config = dict(
    n_head=6,
    init_std_up=0.0257,
    init_std_down=0.0,
    beta1=0.95,
    weight_decay=0.049,
    lr_head=0.00496,
    warmup_steps=136,
    doc_mask=True,
    steps=3980,
)
MLP neurons of a small language model. Each row is named by its layer, matrix (gate and up: input weights) and neuron, and shows model dimensions 32-127. Each number is 200 + 20 x the weight over its row's rms, rounded and kept within 0 to 999. A neuron's up and down rows have the sign that makes its largest values positive.
After each neuron's rows, "fires on" lists the tokens most often at its 100 highest values on Wikipedia text that the model never trained on.

L7.gate300,187,159,228,197,201,188,175,220,182,174,180,212,205,175,201,225,223,185,225,181,227,237,152,203,220,246,216,190,209,204,217,192,207,185,219,187,173,182,194,211,196,208,180,191,204,208,214,204,197,207,195,210,201,203,199,223,222,176,164,209,183,185,172,203,224,216,203,210,220,187,218,219,227,153,195,198,202,196,244,206,185,192,191,180,205,181,202,224,209,207,200,218,212,213,203,229
L7.up300,185,222,190,213,172,164,193,186,184,213,200,195,210,208,177,246,200,202,198,204,175,242,227,209,215,189,196,161,233,155,224,237,156,172,200,207,169,235,207,199,220,192,185,175,216,226,200,228,196,196,193,185,181,191,215,192,216,180,173,228,219,217,217,232,184,183,220,218,205,175,175,145,190,209,214,196,179,205,190,175,205,231,217,208,200,200,195,192,187,179,178,204,179,213,219,186
fires on: "it", "c", "s", "er"

L2.gate143,199,217,184,176,203,207,216,195,172,178,202,216,209,194,210,196,176,232,207,192,198,185,174,193,216,232,188,216,212,184,241,172,173,214,215,164,220,185,193,228,188,228,236,217,234,194,208,249,218,183,214,214,178,208,198,249,203,198,258,216,226,182,159,191,209,213,208,196,229,160,217,195,194,192,171,190,190,177,204,218,177,170,224,166,175,171,202,193,187,166,197,203,173,196,211,200
L2.up143,213,233,184,196,225,230,191,202,194,199,210,202,179,184,210,189,192,223,166,204,181,213,210,188,204,216,152,230,200,216,233,195,189,244,230,205,224,211,171,160,182,200,178,206,221,179,203,181,192,180,190,176,201,162,228,214,239,186,168,176,188,216,198,222,220,208,189,194,198,213,191,224,195,166,205,206,171,215,203,233,189,166,239,197,204,202,214,223,198,218,186,176,196,205,228,214
fires on: "m", "l"

L7.gate411,180,207,191,246,197,212,204,194,217,146,204,229,200,172,200,212,208,205,205,201,205,188,193,200,189,209,159,234,211,155,200,143,240,185,204,193,185,260,217,221,214,187,216,175,197,183,221,183,239,231,208,195,210,212,214,215,200,218,181,193,219,208,214,169,184,190,205,209,233,194,196,216,183,195,190,219,217,195,203,220,191,194,200,205,209,189,179,208,176,220,223,220,173,184,220,182
L7.up411,172,163,186,199,230,202,197,198,224,212,206,210,233,197,154,201,177,218,188,220,227,193,205,193,194,201,179,186,237,184,203,165,219,217,193,227,215,224,177,217,234,227,195,230,179,173,224,174,235,227,187,223,225,184,198,192,243,211,210,184,196,201,199,223,178,183,185,154,168,178,210,183,214,185,184,233,223,208,171,192,195,205,204,237,219,201,206,214,218,205,194,224,177,217,180,199
fires on: "en", "l", "r", "t", "u", "it"

L7.gate446,225,201,193,210,156,207,192,185,199,209,216,203,206,185,205,209,235,187,205,201,185,202,193,190,174,188,170,202,201,163,184,202,198,167,205,153,221,210,227,186,172,192,188,198,203,193,186,176,171,195,223,197,236,244,204,238,170,183,198,165,183,198,200,233,213,175,196,220,161,194,219,202,176,196,182,205,210,180,208,172,196,213,196,195,183,205,190,193,201,201,182,233,209,177,249,192
L7.up446,175,194,213,188,208,209,207,203,205,206,213,221,197,171,217,202,208,186,221,177,197,185,232,184,212,212,164,188,185,159,205,180,227,217,190,184,175,277,176,226,210,167,195,181,188,237,201,193,202,219,192,207,201,193,214,185,214,204,215,210,216,201,205,180,207,206,245,193,215,195,217,170,205,194,200,210,206,174,229,207,164,170,199,186,222,208,165,216,206,241,224,198,200,219,203,217
fires on: "l", "g", "m", "v"

L2.gate409,203,209,187,201,214,226,195,189,258,191,198,221,229,170,181,229,184,184,156,197,182,214,190,176,208,170,196,218,206,211,205,186,214,190,208,170,204,214,212,200,225,210,197,177,161,228,206,175,209,199,176,197,178,203,228,215,215,223,221,228,196,185,232,210,171,196,200,208,197,218,164,207,214,202,217,219,201,195,203,193,195,186,212,210,206,218,185,229,214,215,221,174,172,196,242,198
L2.up409,168,220,223,189,197,177,205,179,221,195,217,198,187,181,169,231,187,196,176,167,231,235,221,198,202,191,191,210,232,224,205,206,185,200,189,196,210,222,200,199,198,206,212,214,182,226,223,208,186,251,183,192,179,218,197,224,195,207,203,209,233,194,196,222,166,185,208,179,202,211,169,233,182,170,210,212,187,205,227,180,204,219,206,227,227,206,195,226,210,234,182,242,207,166,179,219
fires on: "t", "n", "l", "e", "s", "al"

L4.gate270,197,224,211,200,193,229,191,201,238,210,193,199,173,208,175,178,203,176,210,229,236,210,203,208,191,163,234,244,197,163,236,239,228,201,199,189,240,189,207,195,211,222,224,211,191,206,202,207,198,184,163,170,201,236,209,179,192,211,213,174,158,199,205,211,233,198,206,230,165,207,196,224,216,192,221,190,177,199,162,244,209,219,204,212,182,167,206,173,222,168,245,195,187,200,163,172
L4.up270,195,209,210,203,161,206,201,178,191,183,190,199,228,153,196,204,239,189,171,195,217,187,226,148,211,179,188,178,202,186,188,208,208,240,183,196,206,188,243,211,199,180,137,173,193,188,203,224,179,175,203,221,213,190,217,214,176,191,208,198,194,188,207,197,232,178,174,211,218,182,207,185,195,202,210,188,206,183,224,215,170,231,202,194,196,202,219,183,188,163,208,221,199,156,209,196
fires on: "n", "y", "g", "or", "o"

L9.gate473,152,202,229,227,201,171,179,213,187,203,214,205,210,193,193,192,202,191,172,198,207,241,223,211,213,201,209,198,203,161,202,173,203,182,240,222,222,193,205,252,206,214,201,201,199,165,242,199,223,195,177,211,224,195,191,214,190,223,217,169,253,201,189,212,190,218,189,194,231,182,154,202,217,225,187,205,189,143,176,213,197,230,205,218,179,163,186,181,229,221,202,194,175,238,195,188
L9.up473,190,159,205,216,204,184,188,186,208,176,210,194,202,197,193,198,192,150,186,211,242,170,212,239,199,194,175,195,233,224,204,173,224,175,216,217,229,184,222,191,217,199,188,211,180,173,230,181,235,223,231,198,189,229,194,185,203,217,202,212,186,202,226,218,236,211,186,224,215,250,223,176,235,181,166,184,168,150,189,208,196,180,189,242,222,225,194,169,210,209,204,214,180,211,189,207
fires on: "or", "en", "an", "u", "al", " "

L9.gate378,209,217,166,211,204,185,199,216,182,215,190,234,202,200,184,172,210,178,216,211,158,190,199,199,194,178,191,185,216,217,182,192,199,194,188,205,184,235,208,202,206,196,222,207,232,232,225,184,220,154,198,199,216,233,211,206,215,225,217,197,211,219,239,194,190,195,193,227,200,174,219,217,210,186,167,220,208,216,175,221,192,171,183,176,189,184,169,228,228,177,199,248,174,216,175,213
L9.up378,209,191,197,238,238,209,193,234,186,231,210,196,186,213,171,215,211,220,187,197,208,192,199,205,187,201,220,179,187,191,220,190,185,219,198,202,186,215,225,218,204,208,208,211,169,165,186,190,230,196,222,206,206,178,186,204,198,213,179,234,208,220,190,213,228,193,206,177,197,171,231,188,219,201,200,204,232,176,194,231,215,204,212,218,189,171,178,224,203,208,196,206,195,205,206,216
fires on: "s", "it", "t", "m", "on", "at"

L2.gate242,209,237,205,209,200,196,180,209,233,180,208,213,216,182,227,225,200,172,220,183,211,204,191,214,198,230,238,197,196,200,193,195,215,139,169,200,190,181,172,208,196,184,202,200,194,200,192,176,195,170,199,170,177,233,200,200,191,206,196,187,193,209,183,231,237,196,209,223,200,216,223,207,180,201,153,212,196,145,191,221,211,200,225,234,176,192,209,224,210,185,186,167,202,175,203,201
L2.up242,182,212,186,190,204,189,184,202,178,208,229,214,200,212,201,187,210,204,163,195,209,192,177,200,192,209,157,208,227,153,224,237,183,170,217,209,175,166,184,184,214,205,209,197,213,192,219,202,179,207,168,194,167,193,184,201,217,206,179,191,209,203,197,192,190,202,192,232,178,228,167,198,214,160,187,183,193,183,176,213,199,208,240,201,212,191,172,164,208,244,193,218,189,166,191,186
fires on: "n", "t", "c", "s", "an"

L9.gate390,172,198,186,198,222,187,199,207,211,211,242,229,220,204,185,185,200,202,202,189,165,221,204,214,205,158,163,191,198,192,182,246,221,218,188,201,245,186,200,202,182,212,214,182,190,237,173,192,210,224,183,210,208,209,210,219,157,201,218,179,184,210,194,189,186,192,191,236,165,119,201,178,192,179,193,202,202,230,193,181,214,221,220,230,185,184,213,183,174,223,199,205,237,182,198,194
L9.up390,227,223,204,185,196,178,164,162,193,212,200,188,200,185,206,206,226,207,191,208,180,200,245,221,180,176,213,188,176,216,189,226,204,211,164,220,151,191,221,241,175,215,165,214,237,196,173,213,197,174,172,211,198,204,178,179,191,196,196,196,204,199,225,165,189,175,211,211,230,191,193,195,210,200,210,222,184,191,208,205,189,212,219,225,211,198,170,193,233,197,192,208,229,157,197,167
fires on: "d", "n", "a", "g", " ", "t"

L2.gate173,203,207,200,181,217,217,168,146,206,196,189,158,177,180,170,211,222,200,202,203,204,228,223,170,222,202,216,224,189,219,187,178,194,200,175,193,191,206,192,173,196,202,174,222,203,206,220,168,204,173,197,222,187,237,181,188,208,211,214,172,215,200,230,153,207,171,193,211,218,177,208,217,209,172,204,184,229,179,174,193,182,200,212,222,176,206,189,193,187,222,171,199,185,219,211,181
L2.up173,198,209,206,176,205,192,174,173,214,198,212,194,176,169,207,223,199,190,214,223,227,176,176,235,227,197,233,218,198,185,197,146,229,236,197,226,180,198,153,182,232,215,171,216,229,211,222,182,191,183,202,225,220,208,196,203,227,197,205,186,205,216,198,183,175,151,162,195,181,201,203,206,177,172,223,171,215,178,187,181,204,198,224,198,204,213,197,208,168,220,215,200,221,192,207,201
fires on: "er", "e", "p", "u", "U", "c"

L7.gate27,188,202,152,191,212,198,203,205,215,167,228,197,211,241,193,189,180,234,182,227,190,165,216,147,217,199,223,234,243,217,172,238,198,176,188,227,187,199,225,193,194,224,198,175,216,196,201,189,237,209,202,183,242,207,162,199,183,206,183,205,217,196,236,186,180,195,197,200,198,179,183,192,242,187,169,197,222,224,212,194,217,236,193,205,174,193,206,184,216,207,173,184,199,176,187,204
L7.up27,187,202,199,171,217,208,175,168,221,173,211,200,188,218,214,189,200,210,177,204,207,191,232,184,200,201,192,226,196,216,209,188,210,247,175,179,171,174,175,194,218,203,206,187,213,202,225,218,209,190,204,200,216,207,197,205,161,198,200,197,195,206,228,137,173,173,197,217,205,167,203,192,199,187,190,223,235,223,205,195,215,221,188,159,209,198,221,195,203,178,184,158,215,164,198,209
fires on: "T", " the", " ", "d", "t"

L9.gate376,196,187,217,193,209,200,200,216,202,186,182,220,221,216,197,204,208,195,208,222,213,176,179,192,182,192,201,231,210,207,203,209,183,154,235,187,178,176,192,176,210,197,221,184,211,214,228,206,191,175,231,226,191,190,178,193,198,188,215,193,202,212,210,181,213,189,226,216,212,203,187,189,187,180,194,191,184,212,200,184,242,176,240,205,181,206,242,191,209,189,221,230,247,207,252,207
L9.up376,189,190,189,197,200,202,231,204,188,186,211,159,211,221,197,175,184,219,197,234,197,185,194,171,181,194,233,177,232,170,176,203,231,192,168,218,178,185,218,222,209,214,195,202,216,194,215,216,172,164,217,193,209,219,163,158,180,215,236,184,184,181,197,178,194,171,205,233,231,198,206,221,166,217,193,240,195,208,203,209,223,194,193,189,198,166,222,212,196,218,243,210,221,222,217,212
fires on: "it", "nd", "W", "p", "d", "t"

L9.gate8,198,183,191,193,188,215,184,178,199,191,208,217,197,188,184,232,194,180,185,188,199,229,164,167,175,186,199,197,157,203,172,180,199,182,195,165,226,200,182,224,210,200,201,194,182,173,234,208,179,204,224,221,152,192,190,220,225,206,246,198,190,175,200,177,213,198,190,193,206,182,203,184,187,192,219,213,206,206,198,213,211,185,170,225,166,196,170,171,238,187,185,189,194,189,247,212
L9.up8,184,215,174,166,237,221,195,195,196,185,215,189,159,175,189,193,206,175,193,210,221,183,214,178,231,170,196,208,145,189,222,187,208,198,172,182,180,229,213,227,216,175,185,188,195,169,207,207,198,197,192,175,188,183,191,184,218,178,184,187,205,210,182,182,169,181,208,181,199,197,210,187,211,199,197,194,162,197,171,231,190,204,232,189,212,221,211,229,178,199,199,221,220,160,187,208
fires on: "u", "m", "l", "er", "es", "f"

L7.gate82,171,200,181,215,197,214,202,202,200,190,207,202,211,201,193,204,168,199,214,170,203,227,198,199,190,200,210,201,214,208,206,201,216,194,225,178,170,205,208,187,178,154,220,201,182,185,213,186,186,216,222,240,214,160,210,230,248,216,208,197,178,193,206,171,183,177,202,242,196,181,223,213,214,203,210,206,236,201,188,229,177,220,217,150,189,204,221,198,176,219,152,191,171,244,212,198
L7.up82,200,167,164,190,207,170,173,210,173,212,188,206,198,237,191,183,189,177,197,234,191,197,223,214,220,229,212,209,265,216,205,195,202,213,232,180,197,224,156,203,203,219,215,194,209,182,229,236,212,215,191,219,224,189,200,203,245,171,187,193,167,210,199,205,147,198,222,194,205,214,161,160,205,159,176,220,186,193,210,185,191,223,189,198,190,198,201,192,197,213,194,220,230,195,189,192
fires on: "u", "at", "i", "he", "an", "l"